Weights of a small GPT-style language model, trained from scratch on English Wikipedia.
Size: 15 layers, width 256, 4 heads of 64 (1 for keys and values), MLP 1024 squared ReLU, 14.5M parameters.
Architecture: RMSNorm before each block, rotary positions, no biases in attention or MLP, untied embeddings, normalized queries and keys, capped logits.
Training: a variant of Muon for these matrices, 195M tokens, 5942 steps.
MLP neurons of a small language model. Each row is named by its layer, matrix (up: input weights) and neuron, and shows model dimensions 128-223. Each number is 500 + 25 x the weight over its row's rms, rounded and kept within 0 to 999. Numbers have three digits each.
A block is one neuron, or neurons of one layer that tend to fire together. After each block is what it responds to, as a language model described it from the Wikipedia text at the highest values.

L7.up84:527520490514500500490475488475490469488525505443497456515511491491495503480483468515495505523495540550498487498510484527480494496548531499486519496512548473461472512459468527563497505506526485508487488440527460535496541532533512527475449522531515504507488481460476490550466471473509514429
L7.up369:470505524507467527508479529520511539503520502520462521496498498486479448523477487474501493499520507508477507493514518498497578454522515520436520518466489466517480521495525478513485526489483506509518479498511567486458534509493538494507468498509492476495444519495462485449520557562502447509
L7.up766:489466511515529483487531450486460496481503524493488517476473514519488489517517485479497477467472504516480461494503478504512523460532514500473458479493509484460433489478522462548516536497493485468504476460551517522486547497519540499500459515515494511510480493465493536491463527501515509505
L7.up866:499470526507509484448489450490511475512532502519471487466453447497544481478512500531518503507500503537526486491494464504461528469519489544471470490517516501484510527461500512514509512513520501519504480487518485480549528534505556519486506483499513534455485502481537511513464522524500479480
Responds to: Plural count nouns

L11.up717:482505494523474472483455487524543515503492479588516485526483506511502516499561487451484499503480463517516480511502493507546473496550502518512497534536488480519497494491496491525503501445539472492501528515491503476480542525527470517525509483565514465471509506482501484529486517484502518517
Responds to: Token before suffix s

L7.up26:461493504472508514519476486465502555521544475510485478527500521470532508497539501538515503505477538521524514523504517495507529455517503514476524506518544485494522474524497494501499518514513471471553492514440478469504501530445543484502479451492524503464501518510482499452505502466489508496
L7.up124:534485444493527529525483498486512454497531503507529490556515496481526503483495528501508508554515494508491480499533516511491510505489501527500491511543498539533501483480441480497490462527509516498537492509501508503517546503463511495466483486518468479509516480514493468458482469477472511515
L7.up864:480488490477498499488487503477477508490491511529485519487515500486501476505514497483487497518501484524507495541510495434489511450496480522482476489495523491576480529493486482480481513520459511514512462468504496489464547511513483507502493504500511456565527451541517514518486480475517523517
L7.up891:526479470497459517479508531508497487531555491537512467470519486471478487504522503522480476513479520522527530495511465518451519484475508487519495520532503521533514486502494500510495456518502465504491474463508524526477495471496540500476458515479470468482487511515488478469475485495507485484
Responds to: Lead-ins to numbers

L3.up56:483467489505548483538470525526528461515525481517549474499488505463469467483512511446460521489499535498482511539501499482488504520507497514506468478520527483534455464486479495510457490461493541455521497523517526575515495501519530509514512435449474502531512496510518512505476519513494484566
L3.up96:470468500476471463528508441515526485489496511501497526532550501483504509508486513440478467542515524532477480498520507536468487455517531493509523498512521523501490498507483486502502479501491458516510449506486464523543471513507482517514465468486500494511478460501493461466506492477473484492
L3.up139:486516494487472495477532506486508525501509474514486529511429452530450523521509470473455551513474517544488521476502531517524510529485487546512436494489475504488474479485521499515569507498560499496497504526523524530517481474460488483477509468535483493541515506504517511539445517521469497504
L3.up212:513536439513534487467504505505503527498502522495490498481491509505459481519522533472474534491473490476510538509529467532479528479462484488488480473549476549559473534529505523535491501486483523499500481512542479528517514498486512485506492504503521503485505454524496504498483485510488523525
L3.up230:534515497524507479586551499520549481503469507497499507524533517527528511476467510501488524502538475524506532524518486522487457475472517542454535529522490496472518467458486476485506513470470511502482519539483468493506537501505474505485481516519470499504512522494474508518502503482492448509
L3.up272:533483532493467516497519474506523512503504501510513550516474474507495494474499513517536469499503523477480484495516508513528517484496542492483505479499528497496486442488530508485499548501474489482488505495471468513528503517453482482531532473463514507548497558495474524547568534446490497522
L3.up329:520543495540480455503487503485533466468492503512528516548475481555526497493503494509504507484495501498493448500511482513518483513525491459505478507516519531501501496514444477495490495489511510478493460489487485540488546514491516492496515472512496492507555477488515500497521543522470542506
L3.up346:512537443489509465469522493476490523504515516499495507517470508499468509512509483471526484462544459493512519522538454530486523498496518482498502446549530540486479503495509495527468503510477536505463495492476523529513457500490524513519478444507487458518502498517443503489520492505454516442
L3.up453:488519499488532486528461479486508469474474549556477508529500500465476483511502520480517510567510527480547505504462559521504524493448473488505539532529516507507486499490480499493456498491508498484513482489542516455476507507461499487502558506508531459501488532445523512485545485527482507462
L3.up458:489522506501492520518517435549480514534492514534460508534551482473526491474507517511489521531448509500513521513517498511490496470494501485505473470464474500495516486506504526483493491498469538541507547501533553463501527518448543505495538502524524462549457485497489477474512491512486521522
L3.up534:458444489466520486478495499457478446479515499521475511509502487503487498491458482458483501488480492508485530493513447533501534532509486525547475478513485486508528524508518502531502483516479530471486523500463448536512558515515490500485497514521532540500521501515510522526463480519512518500
L3.up595:530582431569505522527502455512513470511509525484506508488513482475530506491532487487504489510525453544475442496476467501492519507522519518468499513481501491481452480472495464510520436533527487489485501496529492491509518482494490524533501469524501486518488490520445477472544500499527508504
L3.up690:513530476498531508461485458515509517482495506489518503524482489507480532474489506502499531497506507496515433483500471508487477539485487469472509483534527456486507553527515540520476542478510491476488478500517444511513493495513465508537489491534500511498529520480518493485510498474499483459
L3.up749:460478483483545499540520503507504500527482512549531508497525451494494465527489509514485549521504483488526482510529499522479441511493474526504469474542474552457446514506509487507531468490496500539497492518490509534530494504509473543500463491534462496495537536504523485430520492485487439491
L3.up832:475544488486513478534527467513520534502518516478519534500543441515495455453499495471512500527508474511519441500549495502487486495490474531533492480496458475476488505465509444495488455507490481495487464490469490489531498533479514509494502465490485523559508495489515470472521477491490505488
L3.up856:497520470469478501467533458515517536478515480527535467463485521494496499523509462500521520534485539533501513514499480488486487481503494509440467484470477507497438487493540476492554474481487536500490495539506479495490500513500491522560498452491487477528541506450491485463536505474515499496
Responds to: Mid-word continuation pieces

L7.up19:483474506522530510471476538511531498517491519540459508525463539511535448469508530479490503513518530536474528498490450487512499510530496485529559487518513522512555464491445489495516473492459518487493488478462521515472529483465451513490492488463485520495488502489466479530522453519507497492
L7.up686:539475486529529493516503462514523494497500532499460498502464523500540487451497470515519499459505516477458496478463479514504548496490480560455505531497514483529488474493503523519523472542509545497491495514497533518466508505463521518494481503464502506498481519540491484544506469493479503502
L7.up809:501483491478471525501519508496486491520476486497513461460532495532474506487471511487510488477499478487456507506515505454548477513501458505544493521475502494525520528490524463488484503544508492524488549501551456506467463521497469522503497524489472525488473509509514492488550530482509470529
L7.up862:484488512486493461493486458506513486495494506477448531520490489501499506499503480511504525499517511507498476485469492473551478526500522517492502507482494497494517447512550496517506494513481490513453507512517524503495490536464477511506529522531452475521465454502492517522540535537448490472
Responds to: Mid-word continuation pieces

L11.up693:493453493509505460482509524476499454495510491458461486555479538474487563504499488500521474494494505531482488518500467444488533460420504527484481518462462544526528486496463493497525492513435518473479461433523484499509510472487493524524492468510508505571470502510520489489504501481481486491
Responds to: Relocation verbs, table pipes

L11.up356:522461492519475503460452502480484485503497527502522519519482473484490495518534495472510476499475502457491462509543496492536459519532502495469522473497508497497517500503496473527501447491529518477497487481468526537503508528446560477469498481533492496478477484496460525497536452470513513527
Responds to: Predictable-continuation tokens

L3.up67:486536526492486457556486504489480533512498483496513500509510493528464525514489483528483517489492485517513465478546514540483544513488520525476512539493497474498466512500476512469484509499486484505494537483516495485489525546506536475472536525537524461487524518453502527496505477520510499502
L3.up129:495501479534457524496471499434526497513489542465542517491492527482481516512483477524494518477504512523468456494504514508494484496518517492489530506485480484429523537479514521478521468489509499505484484502502491489505572520486481518547464481495459493547511495486485474533536480553510496480
L3.up158:544533514518488497478513519501467489504553500493456448479473485545504453533466511496504515481497526477498477480505498578482501446484508482527506504453485504529473496456501522515508495496532466466497519524543534500509504509512508449483476493526521495457551475464473506452540497444523509502
L3.up252:516516516509507470517474540487479502493489512497519489488543524481526485529463488510530481530455533501509543521537541521484532525508515475501485488507494463524529517524497540497478507487479517488493527505518492466520522490475484514470479500522493489512517568459457553471517527531567516501
L3.up276:468511492551526515479512466482520518485530489493502518512499484481513487522501525493520488515499489481521488517512454502517527466527467524485440464502489493480474516530523497525524549523460515543453501443500503497468494474447498530531492507473540472521481509481519515525472501516477485505
L3.up299:468496493484531496503522484470472476500464508478481505550477488517490496514518467448495472515493474484520485514517476450482523436493530439509489523431551503501457506477474504476476456505493524491522482565502499505535511464464507511545490484520478498489510530519471526507519481514520483538
L3.up356:433523469499518506463504484496499514488541510454486526484465474459511469558493525521506494494486527471464469528493528522510487502514476521493516522483505478506483484504533515541529462515488493473489498464468457498494508488459473490475566487527516468507459521525538484532521524451483502469
L3.up362:518506497517511489492537484516514450475511488550489502475508558568481493463506486509504521528524520536508480508555457490475500485480508522477500482502512538505504493505494517485483488487522504547501479553504498485512499520505458515484510490527469515464520468503530524459494514472505473537
L3.up465:529458504559534509504500494510521494460462489538502500488521546504489476476509512522463487472504478512546491497516495505487544475511526501455486503505533462539454463485461497476485520492468494510461523502538518498526520519513537508490537462502531498469467469502540523526479504526493454517
L3.up589:514517532482532449482484511471486493548491485496535465502481522508481490477517502508480498465530499486501501472509514521478507457473485514553530473488508547506528502475496502516521452570497527502507509541481471484494516520492517452445508498552500503487497488466535564532543486501501523523
L3.up699:528473505483486444505514556521523460534477473465530530474524514463466515527430573472498504533497506486501480507472500500506532505466514531493520492462541531506527481472542470483542475501525518433540491474541519542509500515524496511497483474504490505474495511504529518509511468474514480515
L3.up724:517499445517532469519498471517493489506518491516487488525518451486491461500457521486526480491469485461461498506516513526543540465515490451474458478485506477508514506464508467530531519497469444448463474505509506469482507498476497471500488490532515531506512499486481459485454503480460523486
L3.up743:543461485522467489468481456550481449511532517469477526479459500512486522516486489481511480485504496478517495510483516554480518466441529484530524491474487498551500507462484497513506501493512472486502530512533553477497527508485472516490526471518456505510521503461513488479522462523495517503
L3.up773:524504564508498497476474483493516480525472494480493491462511540526516484526535543464474498483467531487458464478514465497475513511496512509529527531491521519498503498513507539459469512503505493489500458561545470501497455536522491523517499495467497500497505505480510476505495514501464543523
L3.up780:482541563517483507509491513486489503482477512516450505540521495531499454530527469452505519444495481498530479535495491493499505496456493435562510537498492502505468501478493470510504511507471470510487521570548506489460558485472462539538502510497476517511478497481496505507497489507528520497
L3.up1009:509514483510491506464508511544497435489524491482473503535469505530506515535475506518511477489512438472485447534537495538473502506465493485492470521486448470551474471484493526514500499468501517480536461497531486525495544524480500519500541549502555509476542501491504505482465483494472461498
Responds to: Word-final suffix pieces

L7.up3:549499517494503534509525482475502488513510520502508515500495541488492498477474498548493530543511493501496474472487490475519554466475517527467478526484488520499493544531549501526472451496479454550496514464501515472532506474487502498572511462540500531528508458522518452480516513503503496498
L7.up119:536498500455503541518513499499491503495482513493510506527466511512522477466467548488531566551511523530484500535495468509498541501495512517488465499503525499538498477458543505491463467536524492507505510481509535522532490475481469549474432563534506494485463495533503488481510506543527536510
L7.up718:531503517538506550496493481503545470482464539483524527547478515515511522507540498446492495533520476512527478472504471507471476470492503527484476501517522506510454467492525497472467504535524507506482490526525504524544531512511490577472502455498520519541539471515515517502479519545485500489
L7.up867:480489485480509503469510462470475562514463477508532521515513500444513531484553517486453516497491506483486475481510495487493517473488504528520469452456512518516479493505484530480517477478498517470528518529483479497537513469469473491517545495512511494523461554497489497503461515519509556493
Responds to: Mid-word fragments, clause openers

L3.up109:514485475486451522468510534552473495445493505494539461512469491474530532467528473508501487460513490518505444498485522498475547508488470525462491483476489520508490553486486486501441505471538526491472532496511500499464482469466462507452504511504502515530496512551530485524512476531488481547
L3.up191:525522495525510512526528452484503523514511481476479486522525516494507519528514486527487512528466525495493483503542499513502496491501513513470512482493523537528520508477467505488484487496495541511517482477466490520506503512472504480463455459488526555549457523450486535497534553492492523493
L3.up316:486461517485530516501498436499504503470505507532543563493507516494515520487527497536510519493463489512509489503465480508493511491530498470517511519442556500466490492501521482502512507472451543503474516504483517482500484472499551534520521460467495534513475467525446461476540508503479526501
L3.up419:507492492475476506528516483508532511493508487525513462506512457528465446491473505513510523476459479488469509527517530529501527502526491493466537501513530488490501497497470495525490485489470483483497478522493526488468467466527497512485518483521502513494490501476455497466492539512530544501
L3.up440:507495532444495517549498517484443508466503515470491508458522528474494534519499493502489502505491490473475531474509498505470452520505425493488478486508478514527524542503510499456536525482507534506503529539520517492492479501575474509516444453554517516510512503506537502468500489494460439491
L3.up460:552508490475484503493558490527511525484483480493502503496499463526524490493494498478457486511505493498471504441496500489480504511537475499484526479533515495472486471454509511509506508475469526496456541515488466518481488480507484492445494458484456487516502527483528515524462471516453522501
L3.up538:518445467505500509517517513478489496443504455478487502481459506493503496494484548480479489541498489542439487476518455459481551476493473474478502473500468485481524503479538509502486482473524480484503535550487533480458514501505502528435525481504495465500491489507547466500469485529495506524
L3.up779:522493529508494499448458514553533458485478519493527481489479498542485526495512492492502535486494534516504515484533454531506541512497487482510550497546536489490512509561486592524501484511497513502471480530512480467479517509510527474525491555496534530513497539511464496531464457500544495466
L3.up788:525495496479491538441487447524505522438509477530519511480509522483515524507535489502481489490498518538491504509505507504476533478542469470481490467494488480472500507483471551487468481475465492484513476506469523430501493533513495512447520475502514508549462528488543558494456486503476513532
L3.up798:481521477548481511480466459553455482425519498503467493488466496481490494485534497486514509483505541486539483492455524518489502452514521505493531522485504515469446482456474528507497499500493485480486492531499493499511502480487513503498467546499490521491543523491525484480528526486487511498
L3.up814:473526564507511513512503512526505515449468524496490478465516489538500532492493465513524538505484527522500491500488492477520516517564446481500474515476566492494464515490466517515480521486459506541467479513493499461534514505537522518479478445520468477476501470493552462517495514516507548506
L3.up858:532517504495495501514484487528552488531498529478514467454539503534537522539510479474520564496513498520506515532497506496508541511519500479482472495524501465556503480494548503508495498503486544540446503503467506516482487498497517480497532451502477523501491549482529478484512522516481479516
L3.up963:521513497484475465522558488495496486501508468514528470513532490532451525511502499516520478504467482498475478531455499494494523526562501453549504494513524481486499499538503513544506531513453492478474494480512495495498494436499513502540475462537515521549511511486513502467466527445489489508
L3.up981:455526489507530518506517489509528490482510472474493514494496549504472510503513500467517490498445516485498483515500454484495475496495498462514510497528509512500483501478504539468480570536516522466504494505540473511505556473555512486490508493482488446548486512480517488494497546505491480535
L3.up1013:536508544493523486492499494502503477458493488517480497452466568495528513502522508509479514523524560520525510501486527452460518506485441479505498526502475491491510511468513468471482529516480522463488491547523498487510535567448499527475467503550545538537477521483545465482491482499517432504
L3.up1018:451483532524497492489482526479520477459542517480468477490488512509513547456477519491469508484504515533482484456514472477443508507536493491514532486489482522525524497470496510508478456506507488543431513471502494479543536492511465478462507517501485508430485502494506523474492493511480501499
Responds to: Mid-word subword pieces

L3.up71:482524515472503479480478526518515531476523513474466517482514525495499506479513464488472505512529471503516479499503505502475492509533501529504557532501469536538513460495519495492512526485490527499529482523496464446500478484518479534489513532539559514531492488481531479494481541552519515478
L3.up73:509485546457523485506501475498512472468475546526452517504460543472472498483524495480515504512456508498503468529511453495486530525496498574518488531506478536521421527482522502508510535472478521471519520492487493500481514539472490499489520511547462489530482503482527493542519546462497486477
L3.up169:492511488517480479472487444479529469482513485543522529517524493463476482469463495491529535474494514479483531482498549449525457462467531524530443490507501524477521475478507499509513467554495535467496441502537548478551537500485529503503502546539483484516487510519537538550527493504529480489
L3.up399:490493518437501506464475506506477506501528491535482528482503482482513503483479518500494512483522518504465498446487513501507525483547548530529496522511488540479506477487536517486498486467507514484528494530464488530493464482463501515464482467473468469513495518502497492490493509465550456547
L3.up485:484525496488498508499506484522511492502497499534510505485517497462465495467525494526481505503533524482505442443485479539537513493481481459560512496507486482538467481516506477478527482547477507500500537546484515488466510505440522527463542487553512491530507499510498457528590517505525522491
L3.up596:512487470539510500495498494494523472508515501521473522503564546516519546557503516488515525483496512505525523484502501483530538492535533498516472482503493472520463494520503491510515509514514489507447472499503480540498479503488466527454463473530484510558536502473515454483486522481496478507
L3.up642:491483481468490470512470539467505507471498500505506523549513520524513464482482513508507473515547481514486476472498523501493484511508503470538508486505541534480471504507515470508486492511465492519507446528476515527521466518504501537537489512521484483489462471474495491498513565517503479470
L3.up693:481485536490512471499455475483508516475466535527495528510524532512492463518501480520520541485531488513467494483462486467504519508517510531514483512486498554515518475515498533517495462518485506475477461546520488521489508558476462520459513501532474478530509494495472495514499547519497496503
L3.up703:515506530475493481509492543494488492494499474478511473488410486494500500511491506490508536538532467480541474524487535470491492508500513477487526469495479501517513517537508504492491505520507482471506516498498492514558504525500488505522485529521496467523476497515525518525494511465490522507
L3.up782:531505541463510510501435521502458451522497465468506489513492514519513455518513489514499529513528511519505482469506530449528495525469529482530503471501501543512535502496489500506489507515494494517485498525525495547468477548508441507550505478511511501509501473477489496561488467522469458504
L3.up816:462515495507523482442468497483489489495458488544467502501560511499447513477469458509513488456470494510477532474493473518506500471458496508516480503480471549497503506501537489482534475491502485539527483514471472554533492478483515490543468510486515431504503507493460494509478508464477482493
L3.up863:497492472474459479456485499484485502527507520470518500534467495509498471489521527493483524499496461505546474518526482530505516496483497424554478476504511480491454507448517484498510505508437466528487442480498477474540477556470498494508480511517510501516489486459490513482507494529504512517
L3.up890:528548477501485465497485505517511513502508492534482488501539516467493538469489531555484484525502514504471492506494525523520502461498529512561459494488470539490534468530489537500523528506475476517518492527491508539487481491495508560448477521515490530548547540496471442502496544534499440508
L3.up908:549496537536497457484470496499508526500468487554499489467463506489476482501437498453511520488489492480486490512470464501485475498475494504529537519501458523499470509525493488497488507474484506467495485476469529512499515445453471499552522497497492523515539498489476469501511511551502529458
L3.up987:495503525493474496465480508503486532536510489567484518465555519534522483484492497500497477462485519530493514462451477494513462513471527450529490499515508497518474524545489557506508514506484526493471475510502466545495478503476484497494510473520554456525515505477499483480483509468470441512
L3.up990:536499530525497515489452465473500514476520506487494476472528505485489480510498476485486498481508496479527473454486494477482562536460491527488525490514469500509522503501525513479515503512526525503519541531514534525503501516533462530555532488520511500479440522484485518488516504519456524492
Responds to: Internal hyphens in codes

L11.up886:526496523505502474498484478488481490528500522501469466477453511525493519476455520494479491485523431476527484437475502497521480463420564507497505517486548471532495451508481523504485514513479488526473431505517514498459518480511485524481488506486499530503506540489487504466494507498487507520
Responds to: Compound hyphens and word-starts

L7.up32:475484489494475491522523474457519504569536468513506505489476483517523514540507501524522525506489505506520508513500550506484482532481478471524478442493504493453478527466548480598532512486448494497514492566468490554476491491507504518481510452504482469518480527504532529486498550517509492493
L7.up59:519520508513491520477503543475560489486518502513512499489494513497497512486477510499480541477469549468499489533511439547481510485485506477484511480496505483484530529430524482506496523527489493467509538506535458509501549500508472499497478513510503486486531500489500479440476513479497531509
L7.up322:510498511464494517513525485521537482519525515506526468475512486514501531550532507532455482492487527483510520497485515498496467523491498501510496481502515481477484478512542543484521478488477553505541477520465493530463567502538533506487482496508446496505472515468516491473471541492520461483
L7.up497:525538507499509456501520500476486536497502500489504526494467526510533482502476548510504512508477495519494483452483473551506463511505486509520491457497504460499496522457522543511540469514493533487480516549510472473516514457519565526537488476477493484509484496528510486483504524506497500517
Responds to: Mid-word name fragments

L3.up78:466509554489488544526497488457489500524454502481473485521495548486495485470501510482477494507499525483534458534490507500489551480527526522478483513536470473485467506470499483466466574484525469517516489510517524551501476491529461495540480474489526476536479504494484480538472491496557549471
L3.up215:485491475508536489525500464456497511552501537501517484486486509478489515539541531537497492492522502485492496506535504520512499474504531562479488490528484526491507533482520486459480493511472464486488527531496463489485482492507504512514508485492498482495523549475487540521490547474505504494
L3.up233:542508473516471501480499446508503507487531527516488525528497474482494510481529433516514456492496475512496458503472517446478533501499486486471505519503489503500486479511491494507496474497493453496445447529480453510511507486468492503490524473496550521532507517487506526481484516480531543498
L3.up253:520526498467449487512494482443505525548534476465522455551508505485486497500512506495489483495500572528505496540497490510464468483521498493517524506510495486513444517515491519530503526530483545525516500501509521538491528462501518541475487489487514516508460492525521534488513498471511449520
L3.up273:500487497499485483475488461484459485477515530450500497553469479496459495503511466496506513498461506510533470486501508500521457505473532455480523531518509487479488504482496514537496501471532473469497492484497515521517485500499485482505474506481500527489547512477525492530446474458489507536
L3.up427:512540500483518489498528500492489489474520495472443509515537529519486496484523517492442501503490494518486508513494461448483508485510488480526493494506520510477504528507500504450472511471474503473477492522510469523492514505507505515464496502437518556518487511478518471524515440502547473464
L3.up581:475552516518468442491505505499425507442551471524535489520460496478433515500517519521501440511493491522494474486534527488476543484532474518518500520437508493506517491495547526447526490482487464531500497574476494473475489511516499517475470491496463537500496519523507486492507470521473516467
L3.up675:485502483528456493468487506529540543478541479483531498529469478566493482495506460501486518485510547529516524447465504518502481486499490508499500460552504482475470527489474462471543499470479499501473491518496467513517466493481528450462501502509511537480480494475480433466526520465512496506
L3.up746:509524500489505506480509478547516485525514462460478524494527455487529506491513516469477547542497512533545470478527481490485546466480509526501464519534478472546473474460502471498501473484446487519445518492511526501511508534496453477485521463487517522475535497510458509488469512517463566483
L3.up756:495532538495530466498472497483531502485499499527495490505507492485509482509495494525493507515515495498514515547502473477471473505521485509486520503479467538510453476559572494513478513476489505511498513546502526516509523523462505449471482502497497509473492533523499548539464473500482462452
L3.up758:490506477509507486502531472421497475493504493518481509491454494511510520513483470484512501476540490561480481525500538500471483532461487489491497492503458501454485478533544490489468495488517509534485568577471504474499525493504471444490467474513479549459496500463516502483533510498501490488
L3.up803:523492508525523542460513453507479492502503488499518484540492493474512473537500532519477524508483474557506498439490439507505499457515522524530488514547483511509484483510483492531489573456497468489511493500518489488469520503458526512520508487514510502506497513475525496498497466482562499524
L3.up824:508490539462487498491563469448473495477496484500498483493461510502502522496527530503480506542482525519503499509509457471477463492498479521471527495500487502471494514514526468550525567474477516498512503462521478485504480501537510477435458505521508489443462485468443491476484519510488532536
L3.up910:506499547506484483492503486482506486487473488439456488536504490499491477523487485518537517473498508505523453510523541463508451515521497493535442516517534484472493538484515522517491507469515455515473514493524494456478504531503529518460523479514495513513493536511488476503539495495535532514
L3.up916:467466484524458533502468505429485488477535517471472492520502489506507523458515550518509456542456498532515475503481482502487476505515494485539492477521490487492473473506504513545523485482466473518487539500474526444474513478543517516457506472508487507527531495473516457527542527487482538500
L3.up1012:484488492469469504528485493483493475504506475493435482534511484455496494514525482461479484523506483502508459508557504497506482482495460513519558509534509518501544518532501552499467536469439469517518483461533463515507553467501508547485505500480566527484533497502524484520473481506501485493
Responds to: Apostrophe after names

L3.up2:493457491487498502447499517496482525530445505508556474523499501543532483493491499509539504523537499520497482461460484522489509472475490445550520484500457476491497554483462486452513465524486470509513523484549473478494504484507495514488519534547529516495480457500509521466516486476499535502
L3.up47:489491490484474524564515463481519522514534521489496453523475492473496548481524478496503495493483498518484536455498474520479505494487496481499539488527485467497515533488471521488501519512497521489479448484552522488515443503516530513516510499536489485459450515483543460503490539511516493515
L3.up207:533510487476511441545510517503499508504478548533513490455485507531482490517479493500513536511450452488558477523527495482516530433461498540538495460508468484505492540507487514459494464499496498503449440539523502503544475495480554475520481481481535550485477502526515479491477532510527491517
L3.up287:534527519497481485506482498515515472493491494483520480538491492494516472491510500481510502526522504480547533507492474493558534506448551544512505478555482448527502527500541467443471495520534507522480509512467464483471507542495516501488458548488479571499490496480521490531547523509503507506
L3.up547:478520495450509515522525471511493473519524474467456499581507469487549498481533479550481513511498486528497486489516517511487500535508508501490488492512499503511509510495514489521502489493469496475478499480485524509475477538517477524525460512491509505456526534544484449475523531508496514474
L3.up552:519489485502498497494476482480483506507493536497561473536486496514464484456503499511506475497516483479512497501514509552482469480483469515506464467514507541508518496482462506520524465490554520528456502463449464516494513488489491478495504503517513510510471457497507535525498482491459510473
L3.up610:529514498508535465501504477494515480459490514476508495480495475513497516523500497486454527485464482487535462498532513532505528496499524525513478559477501493479483533487489529495485469488522470542499485523477508487529540483464526506502459446509474504482471477522473526512526482494491503498
L3.up646:533500470510507499494520551508515469456466483486474506491507494488458520509524476479514499509509518538547495512486495473486491498491499480526497515501492508526526497496495487487499461487481494531457531491470469494503541487519492542492485504493508532504504482481519503481473477473518505445
L3.up681:501539483499499513494521477502502553490447469492506437472514479476455488529478516444480558493512552492483503502484500509501493497490487541482543510530485525535480479463486514512497484507510485473459502463506489536525485490488438503485505508519458511451467487537522482500484506506477557500
L3.up713:511503506506500474494544531467517508474480504445445534524515507495468509509496513485484491447521537490503545524485501476531480557512558512470523534505530474513519467495487494509476493519547480485515500531498478527491533526473499479476460492512489514510493484477498490523545490520483514471
L3.up737:494525490468482488551526493512496481519487487487494528493480528475518518556504491511502505553520485476494471525515505523493527467524493428498516489501501484549501456487505490458492494532484479484498496538494520508468482445526497464487530488470547496520495481525510494482489489501479492495
L3.up844:527528501476511527539543510522507477430476493482529497473495483545517504499504498472469482513501554493469520506481480511495517468535506492451475484498499500493517521436494553521494489496495502523477473521447515507482513496470448470547480517520476540482483459509473457506512505505520510556
L3.up889:490481498507504554500520494465528445509494486476510474535512518476463508486499511485484569512502556545499481497536475501534468482500525471475489509541473493477491542496438528498534474487501521528489435522463553527486517480525480502504500468501531502517504468488478500488525477518532552517
L3.up912:525494498550488515525510512487517427485481458487531457513515544538475502474447519444491494509471500495498464495546491540487466481488489509561491525486498559486476554502453504451528457458488491457495484504525537517459516463503491500510524473515532494479495510491515463510463460508475501485
L3.up920:554487465482489483448478475504499518487500519530521536554506502516557485531496480499500533533498501494486469482548443456565496484513483482501521494476489507477472462474517514509452488513515508504514525463496489513507524487522470488520491482463507459497475510526474498524515483456533533516
L3.up974:516502487515494504520498496509560498514464467489495521484488532451499497491464478469519530521483529499470520517528479515494536439504504533500534570503478525468493509505496499499524514523486483489496493539493523505520525503511517493465489444484527510523517532505498459500489514523519475547
Responds to: Age in biographical dates

L11.up239:537541525527515507483463503490485517520529524485487505499473466478499503485454514507510522496489528499521500515493532514473572454576515520479501486507530507468478485492523471534504485504478508484508462497538528500504522470473518488492492526499474463514475522499483527469510530507561481498
Responds to: Plural noun endings

L7.up68:529517501518488528461531511496518534485485478494487522480489520479477551483485501496509492503490505526493474502492473458471484485535503447498488484557478508541457515521495502504515481458516476496451475546478486482491506479492512495512507504524499489499542536498526545510492473453500507499
L7.up203:484489502487495543483468455495497502463530481455491484509529516473496520490514479474492529514479519489457495489474467498498467521504558438482479530502482506510506517482494477507509498479518474479476467496492517523540521482523487527510524483485510496469510511490509519494497482465501527497
L7.up223:503525491509492506465512487463491467507520518494456541537498497523496529504569522511454510478468534531512461464489508501519480500507524536491513530555501486550499526532466528495480499479505499499414501507501497490507498474480509488524525503530520534456554500480498484545482486492527460522
L7.up343:538500472488508497461529462520503492499492543499446497509453484458493525491532524478460459486458493513477473518529491466537448563509522480491484552482508510513479509503467476473497491463494492498483482517534485461498510469519473496489515521506492544495479509511509473500477480444537491487
Responds to: Possessive apostrophe